From a checkpoint of a small transformer trained on Wikipedia.
Size: 12 layers, width 192, 2 heads of 96, MLP 512 GeGLU, vocabulary 2048, 5.71M parameters.
Architecture: LayerNorm before and after each block, rotary positions, tied embeddings, normalized queries and keys.
Training: 198M tokens, 12110 steps.
MLP neurons of a small language model. Each row is named by its layer, matrix (gate and up: input weights) and neuron, and shows model dimensions 112-175. Each number is 128 + 24 x the weight over its row's rms, rounded and kept within 0 to 255. A neuron's up and down rows have the sign that makes its largest values positive.
A block is one neuron, or neurons of one layer that tend to fire together. After each block is what it responds to, as a language model described it from the Wikipedia text at the highest values.

L9.gate17 [143 140 116 125 127 142 178  79 103 117 131 113 108 145 135 124  88 128 106 102 163 105 115 108 126 119 164 152 119 120 168 119 127 157  85 125 168 150 146 108 118 136 147 194 149 120 142 137 154 135 128 126 126 150  98 120 101 142  89 131 122 131 100 129]
L9.up17 [156 132 150 118 160 133 106 132 156  90 125 128 147 144 113 136  87 147 171 135 139 118 135 112 116 136 124 118 150  94 149 138 170 124 111 151 124 149 142 162 115 114 139 135  95  92 131 124 130 167 104 140 126  98 128 153 184 140 105 106 101 138 142 144]
L9.gate93 [ 98 187  96 130 109 157 129 140 138 128 148 112 113 166 145 117 132 128 108 123 149 158 144 127 140 171 141  92  96 101 190 130 119 133 134 123 151 142 110 118  75 119 148 151  94 110 161 124 157 118 116 115 135  94 131 136 131 107 157 118 113 154 132 112]
L9.up93 [ 94 130 115 128  74 171 105 140 151 119 161 107 118 157 151 103 131 161 105 129 156 136 140 129 164 146 109 111 122 105 158 128 125 121 123 121 124 122 142  94 133 115 104 136 133 115 146 130 122  98 113 120  94 126 142 150  92 135 134  87 138 147 155 164]
L9.gate104 [137 115 152  98 130 167 134  97 135 111 119 131 115 122 138 142 122 130  88  91  89  99 144 128 128 144  97 103 119 167 152 127 154 116 119 141 112 158 126 148 137 106 138 128 121 140 133  92 151 180 114  81 108 164 140  88 158 137 124 143 144 121 142 116]
L9.up104 [119 114 118  83  98 143 184 118 120 129 165 154 151 132 104 137 149 136 139 105 125 125 156 133 141 150 149 125 110 148 133  94 144 112 103 109 140  79 134 103 122 127 129 109 120  86 150 161  88 106 134 133 110 127 117 104 159 132 140 136 128 142 130 122]
L9.gate120 [143 162 153 134 136 153  95 146 138 148 123 128 113 150 104 168 102 114 140 170 128 144 115  95 139 204 130 149 149 120 160 117 129 103 118 154 137 136 117 139 176 148 121 180  65  94 118 100 109 134 102 136 187 129 131 111 126 135 135  89 110  80 135 115]
L9.up120 [143  90 155 166 106  84  89 137 125 130 138 177 120 132 165 134 132 124 114 137 138  94 122 151 143 156 149  98 157  59 109 132 112  67 108 118 109 111 152 108 112  95 127 108 110 106 123 150  98 131 150 132 158  88 123 107 132 137 115  83 122 141 125 142]
L9.gate130 [141 135  95 164 122 122 171 135 157 147 137 142 152 139 145  61 154 136 119 161  79 143 145  96 143 122 165 146 107 190 168 125 149  90 132 104 122 148 141 143 140 124 141 129 104 165 149 123  97 142  78 107 148 125 163 124 120 102 151 105 112 153  98 148]
L9.up130 [154  77 148 114 109 125 139  95 127  91 123 151 105 142 100 138 111 123 142 132 102 179 119 120  91 177  98 131 115  93 157 133 107 140  91  81 103  99 121 125 130  96 104 142 105 122 121 125 117 153 149 145 133 109 192 133 115 116 106 124 139 123 129 122]
L9.gate204 [145 166 139 108 129 113 151  82 145 140 156 155 165 138 102 103 166 119 113 172 125 127 121 145 123 105 128 145  84  94  77  89 107 128 155 123 105 152 165  85 145 162 155 118  86 116 130 122 123 109 108 130 105 133 156 161 140  80 146 116 116 154  44 149]
L9.up204 [114 158 120 127 147 115 145 139 113 156  95 102 142 151 124 121 158  88 108 142 116 103 148 136 144 131 102  98 107 102 124 136 138 135 115 145 143 116 159  87 119 126 123  96 124 167 121 166 136  75 115 120 157 138 145  68 112 180 121 138 131 155 131 118]
L9.gate215 [169 138 155 176 141 121 135 113 167 136 121 147  92 173 147 158 137 114 151 141 152 139  80 139 100  93 105 102 109  83 127 123 133 139  78 133 160 115 128 126 161 121 123 119 123 112 148 143 107 154 129 132 136 117 117 103 125 121 136 102 142 143 158 103]
L9.up215 [142 155 150 100 109 146 157 135 132 161 164 166  55 115 122 153 105 128 130 107  99 145 146 149 125 101 149 111 135  90 178 141 155 138 121 107 108 126 173  88 133 134 148 116 145 173 167 118 117 130  90 182 102 126 154 134 119 111 182  75 104 130 113  93]
L9.gate232 [107 150 153  78 133 168  88  91 156 132 125 123 119 137 116 133 196 110 118 109 154 144 135 153 143 125 117  85 120 102 162 151 100 128 137 149 145 119 175 130 148 150 123 149 119 127 123 152 119 129 106 106 112  94 124 159  98  90  89 119 134 150 127 129]
L9.up232 [123 145 150 120 131 165 101 125 153 139 122 114 130 125  81 128 183 139 161 122 121 118 122 135 106 121 137 120 111 129 141 128 124  96 129 111 134 124 152 111 115 139 191 116 114 121 105 130 101 134 125 115  93 128 141 183  93 126 157 105 146 167  44 144]
L9.gate253 [ 86  93 132 138 146 111 107 122 147 119 153 121 135 127 179 174 111 105 143 115 164 127 122 105 128 121 140 124 159 111 117  99 141 156 116 123 118 145  98 102 141 112 142 150 119 157 161 139  98  98 107 119  75 123  91 160 132 153 148 172  94 130  96 135]
L9.up253 [109 125 144 147  96 137 136 103 128 137 165 125 144 145 138  98 152 106 138 129 114  98  65 125  87 125 138 150 150 176 160 126 117 141 125 162 135 137 176 121  73  68  90 170 111 113 159 131 143 118 114  80 156 122  88 126 100 120 108 109 130  94 118 150]
L9.gate254 [ 83 119 174 107 144 127 138 147 168 182 128 122 153 116 109 136 141 142 131 170 128 126 134 114 141  52 128 157 116 120 178 113 117  98 122 106 160 130 141 160  84 123  91 120 147 132 126 129 135 135 128 118 138 124 151 196 108 118 119 131 139 122 160 133]
L9.up254 [131 132 125 116 130 137 159  70 168 148 108 134 123 119 103 145 141 125  97 134 118 121 143 119 134 152 135 124 163 106  92 144 177 131 100 137 131 137  95 109  98  53 162 157 118 135 112 120 126 105 118 135  78 154 124 141 163 143 140 138 154 100 117 130]
L9.gate264 [134 129 151 165 134  98 115  99 146 108 135 142  95 129 117 137 111 112 108 136 115 124 139 118 149 154 155 139 128 155 153 178 111 117 118  85 137 115 167  99 149 124  79 148  62 148 136 118 142 135 134 172 146 156 123  91 123 135 139 110 181 137 132 115]
L9.up264 [141 108 155 152 177  90 148 128  78 153  98 132 108 139 114 117 153 132 182 134 113 132 113 105 145 122 149 122 161  97  94  89 109 118 135 149 147 132 114 155 120 137 132 169  88 123 121 131 140 111 121 138 142 106 102 116 166 118 137 147 139 122 117 127]
L9.gate290 [111 133 115  96 154 133 128 110 107 136 134 133 131 161 165 103 119 100 171 117 136 151 134  91 133 158  99 107 116  68 104 118 126 138 136 156 104 146 179 148 150  90 123 150 104 149 128 187 105 105 132 158 123 143 120 133 123 102 133  63 147 148 153 144]
L9.up290 [102 138 121 136 102 166 120  73 145 186  99 136 134 138 161 104 119  84 124 136  93 138 107 127 136 139 122 163 141 128 128 159 120 123 162 134  72 165 116 140 130 164 118 140 140 163 166 110 150 120 117  87 136 129  90 137  92 111 122 163 121 114 151 113]
L9.gate293 [ 91 186 155 141 130 141 159 126 127 144 118 139  96 177 107 114 148 131 143 119 120  89 131 121 115 109 114 137 165  91  90 154 142 142 190  88 159 132  99 124 141 124 119 129 104 184 149 142 130 133 163 167 166 140 104 126 140 141 112 104 159 135  89 110]
L9.up293 [108 151 161 168 132 131 134 123  94 126 134 107  76 154 111 102  99 107 117  75 104  88 134 107  99 177 158 117 188 100 142  69 117  97 142 145 168 140 135 121 126 135 107 134  94 140  78 148  91 130 115 124 165 152 111 123 165 135 175  96 113 120 145 119]
L9.gate310 [120 106 152 134 147 128 182 115 129 135 114 136 100 105 165 148  97 135 116 130 138 116 149 149 176 117 113 115  88 115 163 135  74 115 110 165 138 138 146 107 152 126 108 124 150 154 113 159 132  91 111 130 147 165 105 140 102 162 110 116 148 136 127 127]
L9.up310 [131 133 113 112 158 131 141 134 161 142 137 110 111  93 134 158 121 104 152 128 154  95 110 101 107 138 100 124 124  73 160 107 152 119 127 133 141 116 108 113 106 105 141 132 131 139 155 154  93 111 108  87 134 149 128 163 151 119 143 137 159 147 143  95]
L9.gate336 [101  92 144 108 119 149 161 161 183 165 160 138 146 101 124  87 165 127 142 128 144 173  93 148 122 135 153 146 121  93 125 132 102 124  96  83 183 148 101 164 198 131 126 132  92 146 110 108 142  84 114 125  85 119  93 121 108 137 144  99 143 119 136 134]
L9.up336 [108 148 154 157 126 177 115 158 153 116 135 116 118 132 158 126  98 187 123 119 148 105 113 116 154  91 145 132 136  75 118 119 131 156 107 126 140 139 147 128  77 136 127 148 145 149 118  74 161 113 127 155 135 141 121 101  89 168 186 108  91 128 158 132]
L9.gate453 [ 77 144 181 168 130 141 112  99 137 167 153 127 121 120 110  98 142 133 109 117 131 136 130  97 112 144 164 125 115 128 138 137 115 135 166 132 155 110 177 143 131 170 151 115 131 150 140 148 126 143  89 120 113 119 137 166 106 127 101 145 109  98 108 103]
L9.up453 [148 135 161 119  96 112 153 121 162 169 157 115 123  85 142 147 168 123 145 136 131 139 179 149 149 154 112 126 148 130 103 117 130 133 105 151 164 171 145 117 110 148 141  99 134 145 136 140 109  84  65 130 153 134 126 112 167 157 143 158 136 151 135 178]
Description: Numbers in table cells. Small integers that open a new cell in wiki tables of stats, scores and standings, usually right after a pipe, such as | 6 | or | 18 |.

L9.gate23 [138  95 109  99 118 140 131  97 137 153  92 132 109 133 119 121 155 101 117 136 173 159 110 147  86 151 140  78 141 119 117 140 110 128  91 109 129 120 120 124 140 183 143 140 136 122 138 149 177 149 102 112 126 156 139 169 129 119 109 153 117 113 125 134]
L9.up23 [142 134 122  74 130 143  79 135 146 124 128 139 124 127 130 167 100  99  95 117 105 154 111  97  95 124 127 121 127 182 140 115 145 172  93 159  83 125 133 113 152 139 139 126 162  94 156 137 131 131 128 127 111  97 124 116  93 123 130 102 152 121 136 121]
L9.gate24 [140 135 130 169 125 160 130  80 126 118 135 107 113 126  95  88 137 138 138 121 134 109 145 152 163 116 171 164 125 134 128 137 163  89 180 149  95 148 123  91 137 110 125 129 142 159 154 118 133 127 162 133 142 119 143 111 116 138 126 114 128  81 127 120]
L9.up24 [104 106 140 183 109 146 148  89 149 131 105 108 100 140 135 123 117  80 100  87 120 108 143 119 149 123 143 128 121 141 106 131  77 106 155 137  86 134 103 125  78 141 164 157 184 120 140  75 140 117  94 122 139 127 142 172 139 143 152 119 100 129 124 119]
L9.gate46 [131 125 142 142 151 129 141 126 125 134 161  92 153 177 110 184 126 132 125 134 112 119 146 173 143 132 115  96 145 148 135 139  75 122 165 150  91 105 118 114 117 180 109 126 134 125 120 184 174 125 141 143 125 142 127 123 115 123  92 145 146 119  82 112]
L9.up46 [130 150  92 123 136 138 169 124 130 118 145 138 116 114 106 106 122 149 123  78 119 130 141 113 129 105 133 142 126 114 158 116 122 134 108 130 132 125 118 121 129 181 134 107  82 110  71 113 125 168 126 133 136 109 134 129 175 119 111 124 110 137 166 152]
L9.gate64 [ 68 145 141  90 136 148 114  99  80 129 146 104 133 179 105 105 133 153 161 113 126 139 147 135 111 121  98 146 114 157 116 133 177 159 132 115 167 129 145  89 105 153 121  87 137  90 135 101 131 157 116 130 102 147 146 139 121 125 127 134 135 129 153 145]
L9.up64 [ 82 114 112 108 126 128 134 110 118 137 127 146  99 159 120 109 173 157  90 123 116 110 126 102 113 111 122 106 139  94 101 151 144 146 156 140 125 138 118 124 107 103 167 106 128 163  86 120 150 153 103 124 165 116 134 151 115 154 107 142 109 141 108 115]
L9.gate218 [128 122 104 141  66 151 140 132 149 170 118 122 110 152 168 137 105 169 115 110 117 135 215 176 130  74 204 102  69 145 115 112 125 124 176 118 134 125 162 121 138 131  86 148 141 112 121 128 133 116 137 130 134 149 102  99 122 122 128  92 139 105 137 133]
L9.up218 [ 81 108 111 147 119 130 128  92 153  92 117 132 137 144 177 144 160 129 111 159 107 116 136 114 113  72  93 171 111 184 102 141 165 134 121 116 139 144 134 129 134  97 146 145 120 125 111 125 143 155 113 164 138 145 113 153 111 132 123  83 103 162 145 133]
L9.gate221 [ 93 129  93 148 156 149 127 139 133 136 132 128 130 148 138 121 109 116 124 123  89 116 194 140  96 167 145 152 157 125 148 113 170 159 147 114 143 147 128 140 121 171 116 127 127 102 144 145 135 142  88 142 125 144 121  87 124 100 118 138 178 177 117 146]
L9.up221 [117 141 133 124 139 135  94 132 149 148  74 150  69 147 123 140 117 141 123  87 127  82 114 102 131 150 100 111 175 138 132 110 161 126  85 128 128 172 129 104 150 152 123 107 143 140 123 124  80 128 117 125 131 155  89 142  79  83 116 156  99 124 165 130]
L9.gate263 [107  94 146 136 151 105 130 107 137 147 147  96  79 123 148 112 101 131 149 137 119 102 136 127 108 127 163 129 135  94 162  91 157 152 120 100 172 118 122 123 108  95 148 112 112 119 108 145  85 127 138 150 136 111 136 112 117 123  87 105 132 156 146 170]
L9.up263 [181 115 158 130 140 150 109 109 135 146 112 113 122 133 114 108 102 141 144 129 122 118 146 170 127 127 161 108 139 101 122 129 136 112  84  79 137 138 114 163 148 103 133 150 122 106 141 102 133 155 127 112  85 119 146 107 140 116 120  99 162 133 141 180]
L9.gate283 [136 121 106 118 132 122 150  97 140 129 170 117 134 133 158 153 107 177 132 133 120 122 173 166 163 150  84 124 115 164 131 138 131 121 122 148 162 119 119 132 114 163 107 129 146 125 104 147 129 155 159 120 122 154 110  92 103 113 139 130 128 154  98 105]
L9.up283 [146 103 157 134 145 119  94 151 146 169 139 154 151 152 135 116  56 119 144 140  93  84 159 163 134 132  86 189 149 137 104 134 191 127 153 111 121 106 106 147 120 138 169 165 138 134 105 145 137 153 166 137 132 129  87 134 112 118 106 134 155  65 104 114]
L9.gate330 [105 107  76 160 174 161 138 189  93 113 137 154 104 105 136 126 127 140 142 152 122 121 110 119 136  83 162 137 148 155 128 121  95 115 128 127 123 115 126 150 131 131 122 117 163 130 157 182 172 132 132 110 116 128 118  57 165 148 108 134  92 110 155 139]
L9.up330 [114 130 116 103 111 166 120 158  87  66 173 126 131 118 117 163 136 156 115 126  80 132 120 139 113 116 118 127 151 146 140 189 131 114 129 116 129 131 101 140 116 117 106 169 120 151 110 143 107 162 146 176 161  97 120 177 101 173  86 107 145 126  97 115]
L9.gate333 [164 141 106 175 133 130 126 135 141  90 120 107 110 107 141 144 132 134 132  99 165 143 109 101 131 188 131 120 116 133 134 126 119 128 141 111 144 104 127 138 110 146 142 130 149 104  86 155 180 140 129 120 117 146 103 158 111 120 119 121 162 104 123 119]
L9.up333 [144  86 105 106 137 142 144  99 126 135 105 125 138  94 168 102 158 134 142 116  98 143  97 160 150 136 161 104 107 117 116 161 157 128  99 111 184 123 132 114 122  81 149 151 138  91 142 129  97 145 137 120 110 141 142 121 123 104 122 103 130 126 136 144]
L9.gate382 [ 98 140 107 156 135 132 148 137 143 123 122 106 142 125 139 134 122 139 131 123 136 121 150 160 116 138  84 142 110 115 130 152 109 113  89 141 141 107 120 136 111 135 160 119  89 132 107  92  98 142 172 152  97 144 166 155 134 110  80 111  89 136 126 152]
L9.up382 [116 106 140 143 131 132 155 170 123 111 197  96 111 153 117 162 108 106 152  97  91 126 100 126 106 161 129 116 167 127 140 112 116 127 130 140 115 120 119 114 143 153 135 127 135 121 138 174 116 153 140 122  96 132 119 122  99  97 139 107 145 104 114 106]
L9.gate385 [135 164 145 138 133 128 126 119  82 121 130 117 122 121 139 121 144  87 137 103 127 143 120 119 117 146 114  85 152 130 153 167 112 142 187 119 155 101 100 168 183 136 155 125 120 148 138 140 131 140  90 136 112 128 113 111 106 142 125 130  85 140 110 160]
L9.up385 [ 84 124 141 123 132 132 109 131 102 105 104 134 210 110 159 107 122 103 157 112 133 142 160 100 155 150 130 155 133 128 158 151 112 124 134 126 111 131 117 114 131 122 118 129  85 125 148 144 106 108 118 125  99 151 108 138 169 129 107 141 139 147 157 110]
L9.gate411 [114 147 119 115 139 144 132 138 123 121 133 159  80  68 161 140 127 143 136 134 124 113 125 152 105 175 129  90 120 105 125 173 154  87 123 121 131 136 106 164 145 162 162 132 172  70 130 164 137 115 148 110 147 136 149  76 152 141 146 168 130 128 101 139]
L9.up411 [101 104 153  61 121 158 136 157 114 147 137 113 155 166  71 147 125 126 161 171 100  96 102 148 129 159 129 113 144 154 154 116 134 159 159 112  94 158 114 129 160 155 135 120 138 158  96 117 132  91 132 113  94 149 118 147 138 157 120 117 128 114 108 128]
L9.gate419 [131 114 137 106 143 180 141 125 129 177 120 151 146 131 149 107 128 113 139 132 104 104 110 139 122 141 159 109 117 102 125 169 135 148 166 111 128 136 140 103 135 126 166 130  85 169  77 153 140 112 137 149 116 152 124 112 111  75 119 138  80 113 124 116]
L9.up419 [113 140 121  87 115 109 168 108 120 187 114  97  93 138  93 126 106 157 138 125 103 129 167 115 129 143 128 127 108 144 136 102 136 155 155 145 103 127 110 166 130 128 150 122 134 123 129 151 168 147 100  95 121 148 115 104  74 112 121 107  79 102 124 109]
L9.gate433 [108 123 141 129 112 142 133 119 162 106 155 134 155 107 104 153 142 166 160 152 141 116 141 130 125 111 163 145 133 160 117 136 168 126 115  87 120 122 171  89 148 140  84 107 135 153 107 117 152 116  90 130 124 162 111 114 135  81  95  94 141  98 129 128]
L9.up433 [141 100 162 120  90 140 170  59 131 112 156 131 133 104 121 106 172 133 143 116  97 138 130 121  83 106 133 133 141 128 127 157 172 114 181 104 143 167 107 136 163  86 135 103 150 159 154 123 158 135 156 108 165 146  67  91 161 114 137 144 149 119 124 164]
L9.gate494 [133 109 169 129 129 146  89  74 144 114 138 116 157 136 146 151 145 122 120 149 140 160 151 127 109 131 115 121 115  87 153 115 117 106 107 119 105 134 174 170  99 139 151 144 112 117 126 164 130 142 124 117 135 141 145 131 141 132 132 121 119 138 100 118]
L9.up494 [ 80 184 145 128 132 133 164 162 115 119  98  99 140  95 152 148 138 124 152  92 161 123 129 141  70  92 165 160 183 107 118 117 118 127 112 130 110 144 125 128 173 128 136  94  83 129 129  89 132 112 108 148 115 136 142 122 145 132 137  98 109 139 143  90]
Description: Mid-character and mid-word fragments. Partial byte tokens inside CJK or Arabic script in parenthesized native names (鈴木, テレタ, البطول), plus odd mid-word English pieces like attack|ed, ch|ap|ter, ill|ustrator.

L7.gate281 [104 114 119 152 166 128 139 140 156 127 126 122 160  89 157 115 136 132 141 119 137 116  96 120 162 158  94 151 115  79 175 141 111 148  99 126 129 143 113  75 126 126 123 136 109 127 127 176 131  94 159 143 175 129 142 123 166 107  92  84 101 102 127 115]
L7.up281 [ 90 147 133 144 155 141 137 131 117  80 139 145 123  95 151 150 135 151 134 129 127 137 132  98 153 150 107 166 145 122 172 131 111 139 103  97 149 155  80 125 119 153 137 109  98 104 132 152  91 124 132  98 180 121  96 129 109 123 110  98 130 117 102 131]
Description: Numbers in table cells. Numeric values inside pipe- or semicolon-delimited tables of sports standings and statistics, e.g. goal counts, −47, 28, 1:07.

L7.gate242 [141 101 128 189 109 131 129 119 108 113 150 116  90 163 142 137 101 146 130 108 131 141 109 158  90 145 117 111 159 133 135 163 123 141 119 110 101 138 104 134 136 130 114 122 116 126 106  81 129 118 105 100 131 149 140 107 137 134 175 118 110 117 153 165]
L7.up242 [ 89 121 133 130 162  99  76 132  86 134 104  90 144 101 141 135 103 142 115 161 111 168 125 105 162 125 149 124 160 150 118 137 119 104 154 141 122 147  93 121 112 159 131 135 169  96 102 129 137 154 136 125 128 124 133 112 166  97 124 125 114 194  97 134]
Description: CJK name characters, capital S. Mid-name Chinese/Japanese character pieces (蔣…舟, 毛…东, 鈴…) and a capital S opening proper nouns, e.g., (Sioux, (Steve, SAARC.

L3.gate46 [131  65 139 161 121  95 137 111 144 164 160 144 134 155 135 103 165 117 138 121 115 114 153 119  95 138 140 165 141 122 137  92  72 194 158 108  88 118  79  96 172 122 143 144 148 142 117 139 111 121 148  99 135 124 121 138  94 113 116  96 130 111 127 137]
L3.up46 [108 109 160 178 105 135 114  94 150 148 154 143 137 169 112 135 132 112 113 102  82 121 132 118  77 145 152 161  85 134  82 100  77 181 160 119  90 137  96  91 167 121 162 127  93 135 127 125  98 110 123  97 140 146 127 137  82 117 127 119 118 126 108 142]
L3.gate120 [109 129 158 158 135 105 158  96 143 167 130  81 144 163 116 133 102 146 124 141  92  95 142  97 115 109 167 135  94 101 128 115 107 128 131 131 147 123 122 101 148 119 153 161 125 140 123 137 145 125 127 136 161  55 165  84 132  95  91 117 120 140 138 118]
L3.up120 [151 127 108 143 125 119 178 127 195 104 147 145 128 139 132  99 134 106 126 136  91 145 134 119 150 130 133 127 103 143 142 128 112 135 119 147 138 104  88 134 132 116 146 129  73 163 140 102 123 164 129 135 139  57 150 123 123  92 139  90 150 127 122 116]
L3.gate448 [174 143 117 113 112 132 151 151 130 142 145  67 142 126 156 108 106 150 124 135 121 108  90 112 114 110 152 143 130 131 106 161 167 186  92 124 114 161 120 131 171  79 151 129 128 137 130 125  93 135 112 157 156 161 114 119 113  89 111  83  66 121 169  95]
L3.up448 [131 103 119 139 130 122 118 170 135 128 123 105 111  98 157 156 105 144 128 150 140 128 138 131 140 122 206 155 127 124 147 155 166 128 145 111  74  88 119 117 133 150 132 119 131 182 131  90 142 167 159  99 137 143 117  92 116 136 148 159  65  93 105  87]
L3.gate454 [144 129  94 131 185 132 102 119 109 171 114 130 122 153 142 156 146 149 116 165 136 162  92 101 123 152 152 139 113 119  98 131 111 111 149 119 132  85 150  87 117 142 156 125 100  96 184 146  89  71 107 132 170 127 143  85 130 107 115 141 141  95 124 155]
L3.up454 [133 113 123 177 130 112  88 130 121 110 202 139 117 151 156 112 142  96 169 118 118 117 139 109 153  93 114 110 124  79  96 120 184 135 162 174  93 124 123 108 129 124 109 108 150 146 103 137 111  92 153 104 124 116 142 110 122 137 104 139 107 146 134 158]
Description: Two-digit number chunks. Two-digit number tokens, standalone or inside longer numbers, in tables, stats, coordinates and counts, e.g. 1,048,000; 9,459; 59 average.

L3.gate199 [143 172 144 177 133 108  99 136  92  92 172 145 159 107 126  93 130 150 149 174  94 114 138 136  86 106 146  64 135 131 125 118 123 175 122 149 162 135 153 117 115 109  96 117 103 171  95 126 128 162 127 177 128 126 117 165 133 125 129 138 159 143  83 143]
L3.up199 [167 167 130 159 134 129 117 119 102  82 175 172 141 158 146  96 143 126 117 180  72 128 136 144  87  90 127  93  95 132 139 103  90 152 149 168 152 116 120  90 119 117 109 117  84 154  87 145  95 171 121 139 139 153  92 141 123 110 128 157 152 167 113 133]
L3.gate371 [ 85 147 109 154 110 111 199  98 124 106 160 175 135 147  93 116 103 108 120 127 147  84 138  89  71 138 140  97 122 124 140 125 115 120 123 120 127 141  84 126 109 102 159 128 157 109 135 149 140 163 172 114 145 146 116 117 145 118 138 136 114 143 118 139]
L3.up371 [156 131 152 149 133 144 137  99 104 106 124 128 120 156 164 140 180 117 139 183  90 115 148 140 136 100 156 117 150 129  72 125 109 134 125 149 115 114 121 134 138  72 150 134 120 174  54 106 107 149 118 170  85 110 139  67 113 159 109 132  80 173 143 130]
L3.gate382 [124  98 120 127  92 169 112 162 156 145 103 176 122 167 126 147 138 144 133 139  98 129 117 120 114 115 127 116 125  49 113 104 144 136 113 131 143 132 105 113 121 141 133 115 168 123 111 154 141 133 144 124 134 146 113 102 118  96  84 137 179 120 129 122]
L3.up382 [120 147 190 149 106  70 107 143 139 152 112 121 134 154 150 142 129 146 134 125 167 116 105 152  85 147 139  55 169 135 139 136  99  77 113  97 139 141 104 122 117 153 111 158 134 143  86 143  75 148 138 132 143 128 140 149 135 142 110 164 117 121 137 177]
L3.gate432 [115 148 138 144 162 137 134 112 119 118 138 150 106 128 187 124 107 155 143 132 128 100 138 133 157 114 110 111 120 131 140 116  88 144  96 126 103 112 136 116 106 143 106 106 171 146 115 131 105 104 148 139 134 156 117 123 101 172 113  95 139 158 132 110]
L3.up432 [113 140 204 130 157 122 148 130 129 137 135 137 136 146 200 112 133 125 124 135 141  90 127 131 136 123 118  97 159 102 139 121 106 138 144 163 119 104 121 152 112 149 124 150 131 125 133 137 109 126 127 127 108 105 129 127 111 162 115 114 132 134 159 112]
Description: Latin-style word-initial prefixes. Word-initial prefix pieces such as de, pro, re, pre, trans, con split off from the rest of an ordinary word, e.g. de|cided, pro|hibited, trans|fer.